config = dict(
    vocab_size=16384,
    norm='rmsnorm',
    tie_embeddings=False,
    init_std_up=0.0271,
    lr=0.0111,
    seq_len=1024,
)
MLP neurons of a small language model. Each row is named by its layer, matrix (gate and up: input weights) and neuron, and shows model dimensions 464-559. Each number is 50 + 10 x the weight over its row's rms, rounded and kept within 0 to 99. A neuron's up and down rows have the sign that makes its largest values positive.
After each neuron's rows, "fires on" lists the tokens most often at its 100 highest values on Wikipedia text that the model never trained on.

L3.gate400:50 40 54 36 36 51 37 37 27 41 55 19 61 63 51 51 59 46 46 50 44 41 53 44 49 54 44 44 56 61 27 37 40 69 61 52 54 50 62 50 44 65 62 35 69 44 50 62 64 35 51 52 30 57 48 43 54 55 58 48 45 45 61 44 61 51 44 53 59 51 46 52 44 63 36 54 50 38 52 57 59 57 38 33 50 50 51 65 41 44 35 50 64 61 66 50
L3.up400:53 45 42 25 50 46 53 55 31 46 52 40 37 40 48 41 36 75 60 52 59 42 64 28 35 50 29 43 40 56 47 40 49 51 63 56 57 57 67 44 60 51 56 48 43 51 63 65 60 50 47 69 39 74 65 63 42 46 35 60 62 48 47 53 41 62 52 54 60 48 43 55 71 51 50 51 70 57 43 55 55 49 63 58 51 32 53 45 51 71 45 48 53 51 55 58
fires on: " Th", " began", " th", "Th", " begun"

L3.gate1323:64 62 33 32 53 48 60 51 52 55 51 47 58 67 56 46 42 49 48 51 45 50 60 59 47 61 57 42 50 59 62 26 40 44 35 55 38 56 53 76 42 58 61 58 45 28 50 44 61 47 59 44 48 48 34 43 44 57 65 46 49 55 22 72 33 44 50 33 39 41 44 51 50 50 46 49 57 57 58 56 59 45 46 42 55 47 54 52 19 44 51 36 56 49 54 36
L3.up1323:47 52 65 57 44 56 48 62 65 63 53 53 44 34 51 49 55 62 37 46 41 47 51 52 42 49 50 50 55 44 54 49 27 55 60 55 54 46 42 52 44 31 36 69 40 50 47 59 58 38 62 49 45 42 40 36 57 57 46 45 40 51 50 65 55 50 54 37 53 40 44 64 47 50 42 51 62 44 38 58 43 46 53 49 38 36 58 46 49 64 53 72 70 75 54 38
fires on: " as", "\n", "\"", " or", " As", "ed"

L3.gate509:45 52 33 40 50 58 54 67 54 50 46 43 47 63 64 50 65 33 40 35 69 35 33 64 66 55 35 53 46 37 57 53 51 53 58 38 39 50 56 66 44 53 46 42 55 51 53 49 58 45 59 40 33 50 39 60 50 45 57 38 45 49 29 47 43 35 45 46 29 52 56 60 63 28 53 59 46 50 43 56 59 52 51 36 34 38 65 60 41 49 62 60 72 40 52 59
L3.up509:70 45 42 40 58 48 43 53 60 62 57 52 46 60 48 48 61 68 63 55 49 41 82 49 51 32 65 44 59 23 33 56 44 47 41 44 53 47 32 61 56 53 48 44 33 65 37 59 48 43 41 63 44 51 55 42 43 44 52 37 51 38 39 38 55 48 53 51 52 57 63 42 30 48 50 66 46 55 40 40 51 74 26 46 52 60 61 28 47 52 55 43 50 39 45 47
fires on: " |", ";"

L4.gate522:43 40 41 51 46 64 53 50 52 52 54 47 30 60 31 53 57 62 57 55 46 44 52 45 30 62 65 53 45 45 47 60 47 49 42 65 39 40 49 60 52 41 71 38 51 56 47 45 47 58 37 49 46 55 45 39 52 54 49 44 66 61 40 42 38 56 54 45 53 55 29 38 00 42 70 50 42 62 51 63 48 43 42 42 64 47 60 57 53 55 71 44 77 50 63 34
L4.up522:40 40 44 47 41 43 66 50 38 43 54 44 39 56 47 59 52 40 50 47 54 42 61 57 39 47 39 39 51 51 48 54 48 49 28 37 43 53 60 47 46 39 47 51 37 57 60 40 40 53 38 53 64 66 63 45 64 49 54 42 44 45 52 41 49 66 59 47 56 42 50 48 44 49 42 60 49 46 58 58 44 44 68 62 50 71 58 54 57 57 63 39 76 46 41 44
fires on: "–", "-", " (", "2"

L4.gate300:53 52 48 44 36 68 59 63 54 59 70 55 41 44 61 59 42 52 37 48 47 59 40 53 53 27 41 50 51 51 38 39 62 54 53 31 38 45 48 44 51 55 46 34 45 62 63 42 59 60 41 45 45 56 58 41 37 53 50 40 47 48 65 65 52 53 54 36 47 55 46 50 60 58 42 51 48 58 36 58 48 44 45 51 47 50 37 42 55 59 59 52 61 43 66 62
L4.up300:51 43 43 53 54 57 55 63 53 43 48 70 42 56 32 60 28 52 39 62 48 71 63 43 51 45 53 38 45 53 56 50 37 55 42 50 32 47 40 52 41 50 40 25 42 52 57 40 56 60 50 58 46 53 59 64 47 63 53 41 40 45 36 41 36 48 52 52 57 54 53 62 36 50 37 49 31 36 34 43 59 55 48 48 53 43 35 47 59 40 42 53 44 45 45 40
fires on: " |", " 100", " bl", ";", "j", " sh"

L4.gate263:32 53 69 41 62 46 65 54 33 33 54 36 64 36 34 60 54 75 52 37 39 37 58 48 70 41 63 58 52 50 49 38 59 49 45 59 48 39 52 67 53 32 47 46 48 72 46 37 73 59 37 61 51 57 40 44 71 44 50 55 49 55 64 50 61 64 46 64 57 54 23 64 24 41 48 39 42 38 60 38 60 66 58 42 46 52 60 48 66 45 64 49 58 41 39 51
L4.up263:56 40 50 69 41 50 56 50 42 52 46 57 48 48 39 46 37 52 42 48 54 57 46 62 63 53 52 51 45 37 32 57 68 50 49 46 38 78 34 46 68 57 45 50 57 50 47 44 53 33 65 53 56 60 54 56 53 60 53 39 52 49 41 52 47 51 48 57 41 59 49 35 31 43 46 45 61 50 47 63 68 41 62 53 43 52 43 70 60 58 64 36 49 53 67 69
fires on: " B", " Academy", " such", " T"

L4.gate1077:61 48 40 52 61 65 45 54 31 55 73 65 55 55 61 53 31 45 53 41 55 80 63 39 51 54 47 50 69 50 55 37 40 47 41 45 66 62 31 53 70 53 48 70 57 50 44 30 47 46 59 45 56 48 60 34 50 44 37 50 44 53 44 43 44 35 60 60 65 44 30 42 55 42 58 49 37 71 34 58 31 58 57 56 45 34 72 56 43 43 54 57 47 42 55 56
L4.up1077:56 59 55 51 39 53 48 60 62 37 54 52 48 65 56 49 32 42 53 42 58 36 55 41 46 54 68 36 46 52 43 65 49 49 52 43 53 39 56 30 43 42 35 64 45 36 28 32 42 55 59 43 46 53 47 55 54 50 33 57 57 63 64 41 63 45 50 50 53 63 68 51 50 42 54 62 43 52 41 48 59 47 50 60 41 51 43 58 30 50 52 41 46 48 73 34
fires on: " |", ":"

L4.gate1305:63 38 44 49 63 55 66 50 56 37 61 73 60 50 44 65 32 50 49 46 53 46 34 55 49 43 42 57 60 54 45 51 63 44 58 40 66 59 44 47 50 40 52 60 50 24 60 46 54 55 49 45 36 58 55 40 37 56 78 56 44 68 45 73 43 56 52 52 53 49 48 51 47 53 49 63 55 48 43 47 50 47 59 54 52 52 61 59 50 44 41 49 61 64 64 34
L4.up1305:66 32 60 48 56 77 52 52 53 46 48 46 54 41 29 56 37 40 63 35 31 60 38 51 56 53 32 58 44 35 33 63 41 51 46 56 31 54 34 43 48 55 52 42 44 53 43 53 59 39 40 52 58 48 72 50 60 37 55 57 53 60 48 35 37 46 46 64 46 55 53 43 82 53 61 54 85 51 54 48 48 30 33 29 44 42 52 51 58 49 40 57 46 44 46 54
fires on: " K", " H", " A", " S"

L4.gate557:49 52 53 56 48 50 56 48 48 33 59 56 69 45 43 44 41 57 42 49 54 52 48 57 56 51 54 44 43 53 55 48 51 53 54 49 32 61 50 47 23 41 48 45 46 37 48 46 53 54 46 49 51 61 61 70 35 42 31 49 46 58 53 41 44 47 63 47 55 54 72 45 64 53 31 47 40 54 57 37 50 35 52 51 55 51 49 40 45 76 43 45 52 45 60 37
L4.up557:48 50 65 74 50 47 34 54 50 56 55 57 52 52 54 56 61 51 62 47 66 47 49 45 47 47 54 37 52 45 42 58 43 42 31 60 53 32 68 44 37 40 36 44 33 60 51 57 51 43 53 58 43 53 40 43 50 61 38 45 51 59 55 34 39 56 59 57 50 44 39 57 62 61 45 53 30 33 54 62 43 45 34 56 42 44 47 48 60 55 43 58 42 42 50 54
fires on: ",", " Da", "%"

L3.gate926:32 45 34 49 74 58 60 36 42 53 39 46 46 56 58 42 48 25 54 44 46 55 50 42 72 38 45 40 41 52 40 67 38 62 47 60 51 43 44 47 65 48 55 56 67 73 66 59 73 41 19 47 62 56 48 51 61 47 43 46 43 57 47 29 63 49 61 65 50 48 53 61 46 37 55 65 53 62 59 36 53 50 50 41 58 49 52 59 40 37 55 47 58 39 48 43
L3.up926:46 60 44 66 42 58 59 53 54 49 64 57 69 47 41 52 61 52 58 51 60 70 52 66 55 61 44 59 53 53 53 41 43 50 43 55 62 42 35 58 51 47 44 61 49 42 55 53 41 40 59 52 49 64 46 60 52 53 51 48 57 60 36 43 56 33 74 48 51 46 47 33 66 48 72 59 19 49 30 48 59 59 48 39 53 40 55 53 55 54 59 53 39 54 46 48
fires on: " States", ".", "S", ":", " US"

L3.gate641:43 55 63 50 49 26 77 40 51 64 50 42 51 70 70 58 49 54 64 71 73 53 57 43 35 41 46 28 54 65 57 39 58 38 34 57 43 34 61 53 68 54 59 39 72 72 56 57 46 49 48 54 46 61 64 42 65 49 66 44 60 55 63 45 55 51 47 59 25 47 63 36 51 39 54 52 60 43 33 43 46 37 51 46 51 50 47 55 37 49 60 59 63 42 71 40
L3.up641:68 66 47 75 59 46 61 49 55 63 52 37 65 58 42 51 64 44 55 51 38 49 46 53 63 22 48 43 53 44 52 57 29 52 40 49 41 54 64 37 47 77 27 62 49 47 49 63 57 53 55 44 46 48 66 52 17 57 41 46 58 71 45 50 62 49 35 47 51 52 48 59 50 60 34 48 51 61 47 41 41 61 59 57 54 30 43 35 56 42 51 44 66 47 48 41
fires on: "–", "-"

L4.gate406:77 51 42 68 45 45 45 60 39 64 35 30 49 51 52 44 43 68 45 57 45 55 65 32 44 51 49 55 62 43 45 37 39 48 54 50 51 54 41 54 60 41 50 59 40 47 34 65 56 40 49 71 45 51 49 47 53 52 41 47 57 67 39 33 65 53 71 45 48 61 37 48 53 69 55 46 56 63 70 68 54 59 49 45 45 48 56 49 55 49 51 54 33 58 53 37
L4.up406:41 30 39 63 66 47 45 59 49 67 63 54 29 43 55 60 51 44 52 41 46 54 62 58 49 39 45 65 40 39 54 50 47 68 56 66 60 64 59 45 49 56 62 51 27 53 51 61 49 59 48 57 47 51 62 53 43 36 34 59 35 56 47 36 49 59 52 51 45 70 60 55 68 45 60 48 45 52 47 74 44 38 46 52 61 55 43 36 54 38 42 42 55 58 62 39
fires on: ":", " of", "al", " upper", " lower", "-"

L3.gate427:43 53 65 52 63 52 53 37 62 60 61 50 53 68 59 40 44 62 67 56 54 26 38 63 42 51 55 46 42 73 36 31 42 54 68 72 50 55 67 41 45 39 45 59 39 53 32 52 61 53 54 40 54 41 47 51 67 39 53 50 42 42 29 49 48 49 49 54 37 56 49 44 47 63 48 49 58 43 50 35 66 57 46 48 48 62 63 42 57 59 55 55 61 54 49 51
L3.up427:50 51 65 39 70 61 39 44 37 46 80 52 66 45 49 49 53 54 68 44 61 47 53 42 63 48 42 67 54 73 47 35 38 64 51 37 53 64 49 28 62 47 33 49 48 62 39 54 47 59 45 51 50 50 59 48 29 38 57 44 54 30 45 50 46 34 33 59 54 58 59 41 55 45 48 43 54 53 60 54 59 45 66 47 52 51 63 48 75 48 49 53 55 81 43 56
fires on: " and", " Total", " Qu", " or", "qu"

L3.gate134:55 56 49 59 54 46 40 48 45 54 67 43 52 41 44 47 32 56 39 28 35 52 45 60 42 40 40 61 50 58 58 43 56 45 40 42 47 52 49 44 66 41 52 65 57 36 57 44 46 40 45 59 56 38 55 48 67 61 55 56 57 43 36 47 52 62 61 53 46 63 46 52 57 30 70 29 23 64 56 58 43 43 39 52 57 53 56 50 55 43 50 49 46 47 38 62
L3.up134:54 49 49 49 46 62 55 49 50 67 47 55 34 59 62 65 29 49 56 28 56 53 40 64 62 51 60 51 42 61 37 52 43 45 60 49 68 54 45 54 42 54 42 56 54 26 47 51 44 37 44 64 53 41 43 56 51 43 49 55 71 52 27 41 27 45 47 60 58 52 47 43 58 47 44 56 34 46 68 51 57 41 58 62 51 50 46 53 56 37 32 57 43 46 56 50
fires on: " |", " —;"

L4.gate157:33 47 66 50 48 56 54 47 51 66 70 51 56 45 28 63 31 53 75 42 69 40 45 48 46 45 44 38 37 52 41 41 59 57 52 49 58 54 55 44 46 46 48 48 69 60 54 49 50 54 45 44 31 59 38 46 34 68 41 60 50 55 63 33 46 57 40 50 51 46 47 37 51 43 55 64 46 46 58 34 60 58 52 68 29 60 63 34 69 43 52 38 60 45 64 48
L4.up157:40 57 68 49 44 58 48 44 42 26 38 47 53 36 57 68 62 36 40 58 42 54 34 61 50 49 36 51 51 47 51 33 38 63 56 35 28 43 44 37 58 54 54 60 38 41 44 59 33 44 47 42 50 49 33 43 50 75 65 42 47 40 39 41 57 52 52 60 59 41 46 50 54 32 49 54 56 43 49 49 38 49 51 51 45 60 52 57 54 66 39 42 36 47 58 39
fires on: ",", "-", "–", " and"

L3.gate116:49 38 60 58 35 59 57 59 58 48 48 45 62 46 40 61 50 41 49 51 58 55 59 41 44 45 55 54 61 53 54 46 55 51 32 63 54 59 52 48 49 63 48 38 63 42 40 58 54 61 40 45 34 55 49 38 53 54 42 60 48 37 39 48 48 62 58 42 58 47 41 43 53 56 56 47 39 53 56 48 41 63 48 64 40 59 55 66 43 51 47 63 55 55 26 33
L3.up116:46 50 53 79 65 55 45 44 36 49 54 52 51 59 47 46 56 47 35 54 36 43 46 53 54 51 33 46 36 35 62 39 50 40 46 54 59 68 73 52 33 56 66 57 42 55 50 61 48 64 31 34 60 40 36 68 46 56 43 53 34 68 51 60 36 43 43 65 53 46 45 32 49 59 54 60 56 44 58 58 58 42 46 51 62 66 52 51 39 55 63 60 67 25 60 41
fires on: " of", "ing", "-", " some", " various"

L4.gate504:61 43 65 49 53 37 56 31 35 40 61 54 53 35 43 68 30 58 50 52 60 51 52 42 65 39 30 64 45 30 59 44 58 40 42 42 45 54 60 45 42 42 46 53 51 43 48 68 61 58 55 77 41 55 29 50 57 45 48 65 49 43 63 57 48 55 52 50 42 45 58 58 53 51 60 58 48 61 45 47 59 49 51 50 61 42 39 37 35 70 54 52 48 33 68 76
L4.up504:63 54 31 42 38 56 53 46 65 47 37 67 38 47 45 56 35 59 68 43 65 41 49 43 57 39 62 45 46 36 59 54 60 30 39 60 40 51 51 43 38 49 63 64 62 63 38 62 52 47 50 65 46 34 55 46 51 72 46 67 51 52 46 54 47 56 46 74 51 69 48 64 59 54 46 52 55 44 58 48 42 46 44 61 54 43 54 12 34 43 35 51 50 54 54 40
fires on: "-", "–", "—", " O", " "

L3.gate19:47 50 55 47 42 60 68 52 37 46 30 57 32 47 65 39 41 59 41 44 37 61 52 64 69 57 40 59 25 44 38 48 33 40 75 60 40 58 52 59 19 40 42 57 38 44 54 67 62 30 57 44 50 33 60 65 33 44 48 45 52 67 50 38 49 54 51 56 46 66 44 44 39 34 40 32 40 44 57 36 67 51 73 68 37 39 46 61 56 65 59 63 52 32 51 53
L3.up19:51 42 37 45 44 60 63 52 43 41 50 44 47 37 57 40 45 43 56 44 45 33 49 53 56 42 53 50 50 65 25 59 39 39 59 61 53 50 58 50 46 57 48 49 67 49 46 66 56 55 47 56 40 40 35 51 42 53 61 59 58 52 65 50 51 74 62 71 64 52 52 60 36 61 39 53 40 44 46 37 54 28 30 58 59 64 67 49 48 43 45 54 58 45 41 48
fires on: " Da", " Tar", " Har", " Sha", " Sal", " Ham"

L3.gate1298:55 37 46 39 41 43 49 43 65 51 48 50 39 58 27 40 46 41 50 42 41 58 40 39 41 59 52 59 54 45 59 57 34 46 48 52 54 57 37 49 28 47 56 57 55 45 63 48 47 57 48 37 74 62 53 49 49 65 40 47 41 57 59 48 40 57 30 35 53 51 44 49 51 52 45 53 44 60 42 44 52 56 56 40 63 34 60 37 56 48 47 56 39 42 45 36
L3.up1298:56 33 40 35 65 51 39 54 43 55 52 42 63 49 52 54 41 38 46 53 44 57 28 50 56 44 64 57 49 35 55 64 42 61 26 39 47 47 42 42 32 50 56 51 60 62 63 51 45 61 52 32 47 68 60 56 44 62 64 42 46 54 43 52 48 44 48 37 53 69 61 44 61 63 43 60 38 62 56 63 43 60 61 45 59 58 57 52 56 50 42 44 44 34 49 85
fires on: ":", " +", "'", " m", " |"

L3.gate876:50 52 42 63 47 57 50 55 45 47 46 56 34 48 63 43 62 49 50 41 64 36 39 57 38 41 33 35 61 64 53 62 63 58 46 46 42 51 79 40 49 64 42 45 51 55 47 55 59 40 63 61 48 58 50 34 43 50 47 35 45 54 56 50 45 51 59 44 70 54 49 32 43 42 51 48 50 42 40 41 52 50 58 40 42 39 48 37 43 50 48 38 40 54 39 30
L3.up876:48 55 39 42 49 52 54 49 57 43 43 31 56 48 56 41 31 31 52 59 50 61 61 31 58 52 44 59 66 67 58 57 50 55 55 31 40 36 48 52 64 45 67 59 29 38 57 45 46 41 42 59 48 50 46 39 64 44 57 57 60 44 51 46 56 44 66 34 38 36 53 34 25 39 57 54 46 49 51 45 49 38 54 57 28 49 39 59 52 67 44 61 55 47 58 67
fires on: " |", ";"

L3.gate999:61 64 36 35 52 29 46 37 46 62 55 42 48 60 46 64 33 43 63 40 54 70 44 59 37 68 53 63 40 42 51 47 62 48 51 53 43 47 42 51 19 65 53 44 48 48 54 37 59 53 62 43 51 43 44 50 56 51 37 44 43 67 46 41 43 72 35 53 55 48 61 43 54 65 52 41 31 38 32 61 40 48 67 24 40 49 45 52 61 37 62 47 53 49 53 50
L3.up999:27 48 53 41 47 32 45 41 45 47 74 50 59 66 62 49 55 41 54 61 59 56 47 47 46 39 46 61 44 50 55 65 45 38 53 45 54 54 51 60 63 43 42 44 29 47 48 51 58 45 58 49 37 36 41 53 37 51 51 45 58 64 41 46 52 64 53 56 50 40 53 60 71 55 49 46 31 68 50 47 48 51 55 49 53 63 67 55 33 43 43 54 52 34 48 44
fires on: " |"

L3.gate29:55 39 46 52 56 28 51 42 46 31 45 50 51 47 50 57 35 41 56 48 44 60 38 46 69 49 48 53 46 51 55 57 52 54 61 58 42 49 56 58 51 47 44 60 51 52 51 57 70 59 56 49 49 53 47 47 58 65 43 69 30 48 57 48 51 53 62 58 41 47 36 60 59 54 54 50 42 38 72 48 55 56 48 32 48 52 36 56 55 50 60 42 49 46 54 53
L3.up29:46 42 63 51 56 58 56 55 58 47 68 40 42 40 35 51 52 47 48 48 43 46 51 51 38 55 50 51 50 32 58 52 43 57 51 39 25 51 37 55 51 57 39 61 46 49 33 42 38 40 31 52 59 63 51 43 47 43 56 54 34 60 37 34 59 43 50 50 52 70 40 42 57 63 55 60 55 39 37 25 45 63 52 51 52 49 49 64 58 50 54 44 43 38 42 55
fires on: " B", " F", " S"

L4.gate161:39 49 60 57 49 50 66 46 46 52 51 57 42 35 56 45 50 34 63 64 60 59 41 57 52 58 48 51 49 56 51 71 54 42 48 69 44 41 31 38 44 52 58 42 40 47 57 62 59 61 59 47 50 50 58 45 52 73 55 51 68 52 54 47 59 65 67 55 57 50 53 48 66 60 61 44 68 59 65 43 56 45 49 38 45 40 56 44 38 61 43 53 35 52 61 61
L4.up161:57 59 51 46 58 61 44 53 44 56 40 39 39 60 49 47 56 49 69 50 51 48 66 39 59 60 41 54 47 50 61 58 57 39 31 54 62 46 54 51 55 52 42 36 53 59 49 43 55 52 60 48 47 47 42 49 55 59 46 43 42 43 56 56 50 28 48 50 64 53 45 44 30 54 67 58 31 80 39 67 59 51 50 45 34 71 49 56 52 58 28 37 57 40 63 51
fires on: " a", "_", " an", "7", "\\", "2"

L4.gate912:61 41 79 55 50 61 45 29 39 28 50 57 46 39 52 54 51 44 49 57 50 49 57 46 42 56 42 52 60 54 44 42 55 58 49 56 44 38 54 39 50 50 43 44 53 50 40 36 61 63 51 58 65 88 40 28 61 39 69 36 55 48 56 45 72 68 42 44 50 58 57 34 39 52 56 52 62 65 45 45 55 30 56 78 48 54 48 28 45 45 57 51 46 41 53 42
L4.up912:66 63 51 73 46 38 68 36 58 56 59 32 42 36 53 47 57 47 49 59 55 58 53 44 45 64 51 56 43 54 52 30 36 45 40 46 40 58 34 60 49 37 54 58 53 60 43 52 34 48 46 57 60 69 49 41 60 53 52 50 51 56 55 35 66 38 52 54 51 42 59 29 37 46 52 64 37 59 46 59 56 38 54 55 46 53 46 44 67 60 53 65 41 65 57 33
fires on: " to", " and", "–", "-", " –", " &"

L4.gate400:44 51 41 55 49 52 35 47 56 61 44 30 64 54 49 60 39 50 60 55 54 35 43 57 30 50 53 65 43 38 51 67 44 54 38 43 55 50 47 54 56 40 54 36 68 42 51 48 60 61 38 52 50 59 57 45 35 50 34 60 46 56 42 51 31 45 38 44 60 42 44 60 56 47 65 62 50 47 53 63 32 58 38 37 49 42 58 52 58 51 50 42 58 61 52 58
L4.up400:44 50 50 31 68 55 56 45 52 54 50 42 52 52 66 29 57 45 70 58 53 50 53 61 53 49 43 52 49 44 43 52 48 31 32 42 70 46 56 36 55 45 57 55 43 36 65 48 48 48 44 44 61 55 49 38 45 56 46 46 47 45 61 44 30 42 39 60 51 65 58 49 59 41 55 73 44 31 33 62 51 41 28 56 76 49 47 62 63 56 51 44 46 35 34 63
fires on: " (", "2", "7", "^{", " −"

L4.gate858:80 55 44 46 49 67 56 54 59 70 50 61 50 50 37 50 77 55 65 52 51 38 37 52 51 58 67 48 63 43 49 43 63 60 56 51 55 56 39 41 59 62 55 46 56 43 51 47 49 40 55 54 59 58 54 31 53 56 57 61 59 63 64 52 64 49 33 33 47 30 35 54 60 56 46 36 39 47 67 48 38 70 43 54 57 49 32 53 48 42 52 48 46 61 58 35
L4.up858:44 45 42 51 48 44 56 47 51 61 41 50 69 39 59 63 67 49 49 61 45 55 43 56 23 48 66 49 54 38 55 58 63 50 58 38 58 71 65 51 39 31 39 28 43 53 51 64 50 41 57 45 50 51 46 59 42 75 56 38 49 47 65 65 52 42 44 52 52 57 49 51 63 60 63 40 33 42 59 54 67 51 69 45 54 48 54 50 31 46 39 38 60 48 39 51
fires on: " |", " +", "-", " m", "+", " X"

L4.gate48:65 46 40 56 55 43 24 73 52 61 49 52 48 38 57 62 53 57 49 43 48 25 36 61 55 43 74 34 46 67 68 26 42 58 43 43 59 43 52 37 37 43 29 41 57 52 36 37 41 51 47 47 36 54 37 67 41 58 57 67 52 50 49 52 39 44 51 53 50 64 54 49 55 55 57 59 47 61 49 42 52 52 72 59 35 48 49 43 55 44 56 62 58 56 63 38
L4.up48:50 48 40 45 54 47 59 49 46 64 57 47 48 53 56 38 53 52 39 40 59 24 46 52 53 72 44 45 70 70 32 56 41 38 56 45 81 69 46 42 38 55 51 70 67 51 45 61 55 42 53 45 52 43 57 45 60 56 46 48 55 49 46 46 54 51 39 43 66 38 51 39 37 30 46 38 41 47 35 52 34 55 60 57 57 47 74 51 56 39 65 61 41 68 52 47
fires on: " and", " or"

L3.gate562:63 45 67 36 41 41 49 38 45 57 45 73 43 49 44 59 27 44 52 41 72 61 47 44 49 63 33 67 46 58 55 55 78 45 40 41 55 50 56 40 56 52 61 38 50 63 45 42 58 61 42 53 33 39 55 36 58 59 49 49 45 49 54 54 71 46 40 59 43 61 40 36 50 55 42 53 35 58 54 48 48 56 42 61 36 52 44 35 48 45 68 52 58 49 66 44
L3.up562:64 61 54 37 49 42 48 48 49 54 49 41 50 48 35 60 73 51 61 39 57 50 48 62 52 40 58 61 54 52 55 53 53 48 58 42 48 41 56 48 53 50 57 36 54 70 32 45 51 58 41 42 48 43 63 35 53 59 47 33 52 61 44 39 44 37 40 70 41 48 42 53 42 50 59 64 40 38 39 57 43 61 44 55 41 43 44 51 43 38 74 51 43 50 42 49
fires on: "-", "–"

L4.gate461:35 60 50 59 69 73 66 44 51 45 48 58 51 42 49 79 47 45 39 56 58 55 58 72 47 61 56 45 55 65 46 43 34 51 50 48 47 43 51 56 41 48 47 62 41 42 51 52 52 53 59 40 38 50 59 58 24 46 55 66 44 55 40 62 54 51 32 34 67 66 48 46 40 65 41 49 62 34 58 62 48 62 58 39 43 34 69 50 49 58 74 61 44 43 53 47
L4.up461:45 41 36 54 50 60 49 65 66 33 51 60 57 56 52 46 43 55 35 56 54 56 57 34 48 33 50 47 60 28 62 48 54 43 36 38 50 42 52 69 63 49 38 55 57 63 57 49 58 43 54 55 51 63 49 51 33 39 52 69 50 45 64 60 54 73 40 49 53 55 48 50 40 54 59 46 74 55 58 50 55 46 29 54 68 60 68 56 52 46 41 54 53 44 45 48
fires on: " 0", " \"", "1", ";", " |", " 2"

L3.gate85:53 47 53 64 43 52 68 58 45 59 44 42 40 52 53 81 42 41 42 47 48 34 58 58 48 48 43 40 47 59 49 54 51 42 68 24 46 57 60 60 46 59 51 48 48 41 49 47 57 37 61 77 48 30 42 48 49 56 37 58 45 35 61 58 60 54 38 49 51 67 60 57 46 51 30 42 28 48 45 53 36 57 44 29 55 38 46 50 62 68 57 45 50 43 67 32
L3.up85:46 56 42 41 61 34 50 61 57 69 61 55 47 57 60 40 42 43 56 54 49 46 22 53 39 30 47 49 61 55 53 59 64 44 46 54 32 46 53 66 64 32 43 46 54 50 67 53 53 43 46 54 47 51 50 52 54 37 36 42 56 39 54 53 45 52 36 32 49 63 47 29 41 35 54 33 29 46 53 49 49 57 57 41 47 52 68 61 52 54 55 61 74 48 45 77
fires on: " |", "B", ";", "ab", "ph"

L4.gate894:50 33 59 46 49 48 43 51 62 58 52 61 63 44 45 56 78 50 45 49 70 42 67 59 67 46 42 41 68 61 36 47 45 48 48 52 37 51 45 56 37 53 39 44 37 42 44 57 47 66 56 35 61 45 43 46 43 52 53 48 46 35 56 49 52 57 56 40 60 38 56 41 51 52 49 66 66 53 55 60 51 48 63 72 43 60 45 72 63 53 49 35 68 59 60 80
L4.up894:50 38 59 50 33 34 55 40 49 51 38 48 59 40 37 29 31 58 44 38 76 45 76 46 41 33 56 63 50 56 40 40 44 35 37 44 49 44 55 72 48 45 54 40 48 39 35 66 59 78 56 29 69 60 54 52 54 44 53 38 46 62 67 72 55 55 42 39 55 51 50 50 63 71 42 60 44 35 50 45 55 53 53 59 49 51 46 65 38 55 48 40 47 46 49 60
fires on: " their", " Mad", " his", " T", "sq", " our"

L3.gate855:43 64 56 47 39 48 66 53 65 70 30 46 53 50 53 48 42 36 40 56 44 50 45 49 56 53 56 51 53 49 57 55 29 46 57 48 37 54 45 50 52 56 52 65 48 38 63 53 90 51 48 57 44 71 55 53 49 44 60 49 55 58 57 64 54 60 56 39 48 67 53 61 66 41 61 52 70 44 66 49 45 54 38 40 62 54 52 76 44 61 39 46 41 37 51 45
L3.up855:51 71 53 35 36 68 42 55 58 64 56 30 67 43 58 50 31 48 38 66 62 54 53 44 45 47 56 32 40 46 59 54 55 36 45 59 43 50 47 63 43 53 38 42 51 43 32 53 69 53 40 63 48 54 32 44 57 37 53 42 59 53 56 67 60 54 41 46 50 67 58 51 48 52 40 47 58 51 57 59 51 44 48 38 49 72 74 50 62 61 49 51 49 40 43 27
fires on: " |", " retired"